python train.py --hidden_size=256 --num_attention_heads=8 --norm="layernorm" --bias="none" --init="orth" --init_std_qkv=0.0312 --init_std_down=0.00698 --learning_rate=0.00104 --warmup_steps=408 --batch_tokens=32768 --max_steps=8240 --dataset="wikipedia_en"
MLP neurons of a small language model. Each row is named by its layer, matrix (up: input weights) and neuron, and shows model dimensions 0-127. Each number is 128 + 32 x the weight over its row's rms, rounded and kept within 0 to 255. Numbers have three digits each.
A block is one neuron, or neurons of one layer that tend to fire together. Before each block is what it responds to, as a language model described it from the Wikipedia text at the highest values.

Unit abbreviations or words right after a number, mostly in infobox or table measurements, such as m, km, mi, acres, hours, and assists.
L7.up27:158093110080037178141133098092124109122103093124099162127090139104142118169150082118100169176118210137135142145163088138133219139150125185119111092073126145093142101157082042087170112100161142140149102051116132148114139145135138147117107156159068128139156155128161083116106169169186105130187100117119138175090148142118149131127141088149141123199082124116129121131158188099138097087170
L7.up135:111116128104086076127099157084143144120167142172097141086145198115132151179146130080105161153155190121188118086129152074129159160120113153129125146096091121132214178182135091129110122077122087124137105089145133105110155122126183106121050164160131076151081107094122112169103129098144116166142151081106116163082138213053142121120141078135112210120141172099185149115104118188132092151128
L7.up190:127160059108037162155137180117161094171115145142202093125172188102137156137107113165098129145154140132114120123079088119105155180177151165126127130163138098104086148105154145139128105123076158094088121091187185134114107172066134169085054150172147083104076114123104085124114101133192119159135121088106096137167155146174195147123124077201102142069098185120119121105189196135134105135178
L7.up306:164112084153074182162122101111098148128117112097131107167125113150106144154186129134071116167153190144128174113138144163098136165103069148132113160059106141129190193095121116078123112128128133149163097131131101131092149166118125117153114130133169174099132122127138059078130161170125151137178112114115152148104134157119103141108107115158180179069131172106148090142102181162099146101180
L7.up352:137168153080111152145108184118106173141096154109138168116089145120100128123113113162145195082096162062123109121101138121099133173141159157194160154047121129085098199173099103099141148123127101149146115127084144139078133139116167154135105159126107100153075117072076130098098100160190169106130151068074123157103115153102137153156134037174128138097132154203093089204157182126093109146172
L7.up395:136109106092115106153177119172077161151197145133116166140098133154154087160175161185143143150086146123121096136148126099136168144143136115115096117066161149128166126115131102074156121104149076108130114139126141094184080086142079147126170117179121177105096093145127036078110190132129140145114097129179079147106162160093138162087131120131125085171137138103105114125157165122160098189167
L7.up464:135123142141133074162106156144107116092122093108137137141115138161119149150122137095079094073112124148133099094097132102035156143112178155091075151096097126093112169113150113165161190131107134120152131148122073062106109090146113149077154149141163112111143095141103073157162114120148116147133121164069088153076097147159162114105170102147176100115102128110101097113134152206116153130192
L7.up491:143132121104163160166144144145107173161147073099066106080119135119086120103082183152135180185119111170080147135125100160081117142162146196160184097090120101126128126079109092109141131101108124141099174057118118103121127172155113148113190135163126143122128158133132087083129111152190120106081100148187096134106090148162140179120129104133173081132206101133168110111084136153085135101115

Final pieces of a split personal first name (or initial plus period) just before the surname, as in Ke-ith, Jose-f, J-erry, in rosters and credits.
L6.up88:194144070117108152143160107151115153131148126101153132134156156074104118102112137164095101120091125061145085137120159198133126189169143144144109160120123140133199123104130124131144149132138109087172085188121109112076174104155091122173141139104134103148080153133132092116074114155087155168108142140136136140122124120178058200102120124131159161163112074084086120120119113098086143109113

The last digit piece of a multi-digit number, such as vote counts in election tables, years, and populations (187,5-98; 1-958; 677-2).
L4.up2:156067052089071135101213098112075100080147087119117149131158212122109141099078134161080165125172155094103095101096137081126134143123152153144140143157143130169129135119124113174119157143147120088130129141159130117077124165101116127091113175121105138098138154074113107151065079126172157143170072113108079155151169103111157089137037092109116135136113183117153033137175185222152139141158
L4.up96:152165128129072134091130116121110099176121140119080169148153115178087202187140131126076157151153156161127051142076092130094158164154125105143113197136146102121112153135072128078138131148114099087106117093176108129108145102071159165141115208117147130163084115085140142128138132069129107108132042131162118095109092161079106167157150093166193125175105094161180152123149220142113144114162
L4.up165:110066107126122104164130082088102144126120130136188071116111116094120136156073075168155196201170137089144182092086155170104152162131076114092139142168161088139136082078070120081133099106203173110115112090160184117127126101133090132150182179143105138114098135136097128104176148110096169158178135089134109129123188093113199188130121090201113159096056045133145139092163147123129155116160
L4.up227:098097127065055106173127109044141140176104140127119171116108139119100113154146143114114083163136113134126100131102105147164107150141089120165131173103199112179092145169102110109124181141130123100182102107157183144153101137119105086117096137151113149178071109171145151188152163155073148108126090122156153115150197171139086160116170172146176116149062081157113139130164160150111107139117
L4.up339:146088120129101136156118089099056119122127101130153123134136158163126100133116145110051120166136221127110104098112068133080175147122034095180079162131104101143107083177120079126116133127157151104102103112141153101118130152117137148104121150105140173169153192149120128147101148113130204091146109156168123138160147141190135120162109119135117098152072148120125131092163202178092133110164
L4.up406:227100122113178119136103155107089140160113102133140181137130127118131107183157092132084105194105062132115133089137133126138072178162139084145064199208111092114098115126145089124129180134117121152067079102158098142121172103121160179159149156142116201118165164133130108084066112132166127123104048134157158160147147150181088122137098093162101098156106139112129088164134172149129083127162
L4.up447:075052067126139132154134158120109157082169118148111137126101161103169129143134139152152169123132157147116122056108127078110186128146102120166035163095136113137167157118102140159130134186053137090166094179139155106105093137118124121140149143073126148124145103082114167135051153197143092128157077094172163085167116134148142158157170123224102129122122149105108127156120091128145108132153
L4.up485:139112139169120135101152101135065142107156082113166183187178126113084129214112145150146167179103161136204036143126179170114160118161115119114091134099064110119106140134102055107096124114167150124176141104114140126091098149138159178107115157136137145148110099016166152090128147146102144142137081109097172201110154115140140114165117173129167101135132113119123132121101172183081102092142

Pieces of a person's first name before the surname, often after a role title or in table cells, e.g. Al|ice, J|or|ge, Har|ry.
L4.up91:148079123052063104124079070156142162169146103137116150132153167093092061125109145167104057139161116177142084182135128155118099177114129165172105158140138115149117163135105124099086156139165097136110091147133124115077126098094161104146119123086100135134076159116139150160061114122116119131159176122096145132159145155129096155091101117075101133142115079138089100096166169088082119079126
L4.up150:097138174155115093160157135149112143103154095182069116173081151172120096152132140098191124067081145103176079196128078140107119160140131132155097165136105079125127129172175131123127114156140094122122140073095154102107108151117159193114181172108118080103093110150084114147113090128132140109094139073117120133171130116186096157202099189119149119080063108130172131069108121065099175085133
L4.up200:149125107150159155091124144151162158120142151111113121176094143101130072129119155162092094109108100142158127151064145149160084162141080137150139144115138157130187164136118152116104154107111117079090168077101130123107160080067139138096120208043123131105083172149146101069093168120085101084160127116152167117159166133125114152108112155120140123169135109122106093100121122118171126121155
L4.up209:204188093171127129147130142167104163071172122122113076149102140163109136119069199158145080090121145090139047123123112124166119167160152135117168108114133163055206139136090152172162098161147093096132133117106129121126134100112089155077111157098130149137097135159160164053083135111103132143199145147119141135133127075126061154133114159110016175153177102114132092102064092127147149132135
L4.up381:176162147156090141138153103177166154102089102134161127159206085132151082141098139126105144079084123112147155145128153158118092185146103150135122064092118140138115112093160140137082138137089151077216121109071131074097086058109148112130122139069131157138122111118120115125108167150119139224124160147147136102103171132166138105159104144146115132151110087104142120065100137054153102062103
L4.up408:177119127186124126105167155138157121146087167145123168153118106145141111148086108175156100129165098190161109076120136147112076194102095126080185178101123146117128130150177131163115158137191109075161123117045158089106078047150076081090124176107161145139189140144141144104155090140115103089176160159096160140139130176079112170069072104145155164153139138067154127097122138085081123168142
L4.up474:202148140123058137141126109118128141150118150184110168134132154103111077134085104130081100129141143108150114165149129160132134194168143131179066112091153127097180125131130176136133115142118132066127096143077147092114189130125116105152147148054118132105114144143137119164085117122088103209155160114139119114169120116173105155100101107079119152183133089130091126142112106110140139099119
L4.up480:115103118130129112131147130089052099142157100141136139150115158081103124121142106137089114213133150193146147162104147080052118104148076095171082178074129151162154097117105104104129124087125129106092054090148107136135116105093169144092097189038157069150112140183151196139109133092138151161233171142094125134169147136147145125147110183086134141154094130124157096070191165102111182136170

Month names in dates such as in January 1931 or 5 November 1860, usually followed by a year, plus the leading 2 of years.
L4.up23:074141153094131128143170112100094198089172157098139082170134156122175145122076148164164123142182100158139107171175158108178133128154066071158090192132098060090143175146106112138171146089088085130160116111137126094130123132063148124106082127125117138075185091154162141075143106087087144109107101164144126129139131181145124114115086110137130135210162144117147101137180186161071104161147
L4.up38:093126116103156152098178171185091112099125108171126164152115147133175116123118124115127136147122176185217111171124123116092135161102123099169138125096121068101163103158148095169145144171119157153136102116113116077072107115158094193141166133095104158143162158103123143122121031120174077141106103137124158124117108161169178170123099179124107104114118144152068093164159113081064102134150
L4.up55:133122173134134128126136107127071155134130129156159149118161158178117157129109101129069166136156155129149104099132172186072134168151123088120135129180142165051146162111165132118117149148102156146104152147124144124096083138183091137079096154116100072105092146084120130152127117108105141117169151173106145114098135155139105202118085122113096119130107141097131116189151158166082080129128
L4.up140:130118157071095141146150118133083186029157077123149113160066153090127138100079146109106108118134175164161119131149171166164158169204094106194201088176082119105127098096133171104168124101066123145110136155173142075089130155168107165139154114113154128118085127087167107137151156130177109147151118152076112128106133146154137136144109137083077077161181094089160154125129135133164032158151
L4.up186:068086147115138131172169113119100096155165150120119054132105119077123137124150104144149126120135140165118129065149145124105136121158056112091095164138104117071153113130100087103069171096214187120124115127099147131154189072099096178088156156136198124128055125122126134106134078152138131118140119169128141114154113161113199105166113163143075136136104146128134141127221120131091101158140
L4.up225:111097139123132113157159104151095124132148145147119073127119173085167145172135131117133145121161193082122076094051122139081160154203143087161077139175110070142147128152052135072115128112105119114074101160166137125086137167113182154169147147146148172112101108114095112128094095126148143117084077115191116147153152163172176074155068129162058211086062157091138048084181193164110133118159
L4.up295:102123137151087128087133146124158115140124096126123140113171124133135168134094118086101170097176183187136105164108138183182104164105144086165163138124122082152188073105201076104086212116131153206124089115133135092103072118091134128086129138150167183098087105075143088120065113083149157104200103074065204158065140104132161133161137144122116118109113144077113113127120118109123059125150
L4.up413:131081116106120122137198213183156135138147155118100068167171146117115133135148113151139057151140086132155051092104157161138166124110119114097120130117102102098124158168098118111073120084173113102107104123113125138093139093120192155134121138159106150115144087084151129086139117125153085138138075152159091136147170181140177086119134137165151168129093164145115165153169133247105094127107

Month names inside full dates, after "on", "in", a day number or a table pipe, e.g. February 24, 9 September 1976.
L6.up363:135157120098085131117193089143072119111159142126108131151133145087166086086091063122143172117130113127123100142102103163107139144155102142129146166148150121102146110138142138082095114168127146102131132060111134153111116103118133143141089155101152104095117103140153139145143116194161138074110124150176133174126177123123081182174192169116136149165096158117087088141177195052145133119130

Final digit pieces of four-digit years after "1" or "2" in dates (1'921', 2'015', 1'956'), plus occasional closing "==" of section headings.
L6.up335:146066082163120108090224108122090122116155119122138113136184118174155103173114086121087119082142139122129133080074159132131195135156120076172169184155116081156126087080074126128119109175122113055104113152127154150161103135138190181102082251125123089083141140094090121048097159103141156134116083143133130159154140132125111127170113171086132113115099178102136048120164161160110143157169

Single capital-letter tokens starting a personal name, often after a line break, list dash, or table bar, e.g. V(enanzio), J(ennifer), V(elasco).
L7.up103:173122098162083149150131135103152167139116144169143117126111151130049114149164119175104120092147101184139018155153134170138167168164149112152158144079097160090147131136125154055090139094091128165135106178140101116070087125128103094159153172109123091092091128155103099140078193165112069140139127149147073108169084112139120141144145142156101128141109108087139124125088202164126127132173
L7.up185:186114091098096130102135133174097164100168115153115132113165119135069083119139122125091095100143157134166106084177123169197104197146116109131156129094102181137132137089106155143108108101147078099139154098115117132080090095139118197176152106085142081157138161137137186124103122127078106145197173171143083130157094160080135124188183112080107150151159106119121087149131144136088123190162
L7.up194:190155115127125149116150146135099143076141140177163140072101175172137118149099130124114185086070118104112147185163124134127076195147112142158095144130053153110118089120147169107102062111148135187119153170111221111114073133154116120155125182096118093088063174124116111109136117167143165127138137125118118112128153110073129162193158098157132177174094192155136116160136120120066125111174
L7.up207:151129123084127112127111179141073085149132127105161145128145080104091100139144160183072044143137129174169138182142156189137104166164161138142073152130206137103101097072082134146149120072143214106103099125132176101107087109116148107121170113123124092112117127099180127164061093056078171121204177099116121189090167156081095162162090124134099139137120088124115118110138112072142161141104
L7.up216:132133121153103128115104160135139114120145135162145163138038120167124126144165152145114128103090102179117083179116088151126160193128122131185132158119121169105187147168145157142146138101040131127112097142103161127139145178103139151157115187061138120153132143088062140163106148124088110144093133168134177110166110132118115168127144131126097158139096093112132112118161099148037086148090
L7.up322:194118118117050140124114060114109144158178122139163134135088130054077193110110139078137127111157163107116059153117188094127143145140060132146086101054148098118122105152117132119175096079154132094115091145116138100112191148123171148090090144094131109130111127102114111099090187145100168196104129129151154151115143132113113156141176139103142099176107131113148144081153104191059154081105
L7.up357:185120145106098137100123108124089156069073158145153066119096152116087077125116081098070190112177165166159136184117131175137200156112147171190089123110142105116148128120094158049136121134132114176192062141159119104107197130069143177151164154117138116155143151094151134124102123095059127180082146132114182115176098130130190198132131118112132117166143119130107146101112187127086137150135
L7.up413:134135097063119100145174141161113150122135139163165096126084082154102137135183140115094199154160138135137111143190193154146179144160081148160069108069064096116120132117144105112066082122112138157148133120105131103110110068109123091141131158034101118047126133136197130136141139111081104149126147100123119133117120115114134186100165151072136078123115123141139123136121159125088127090155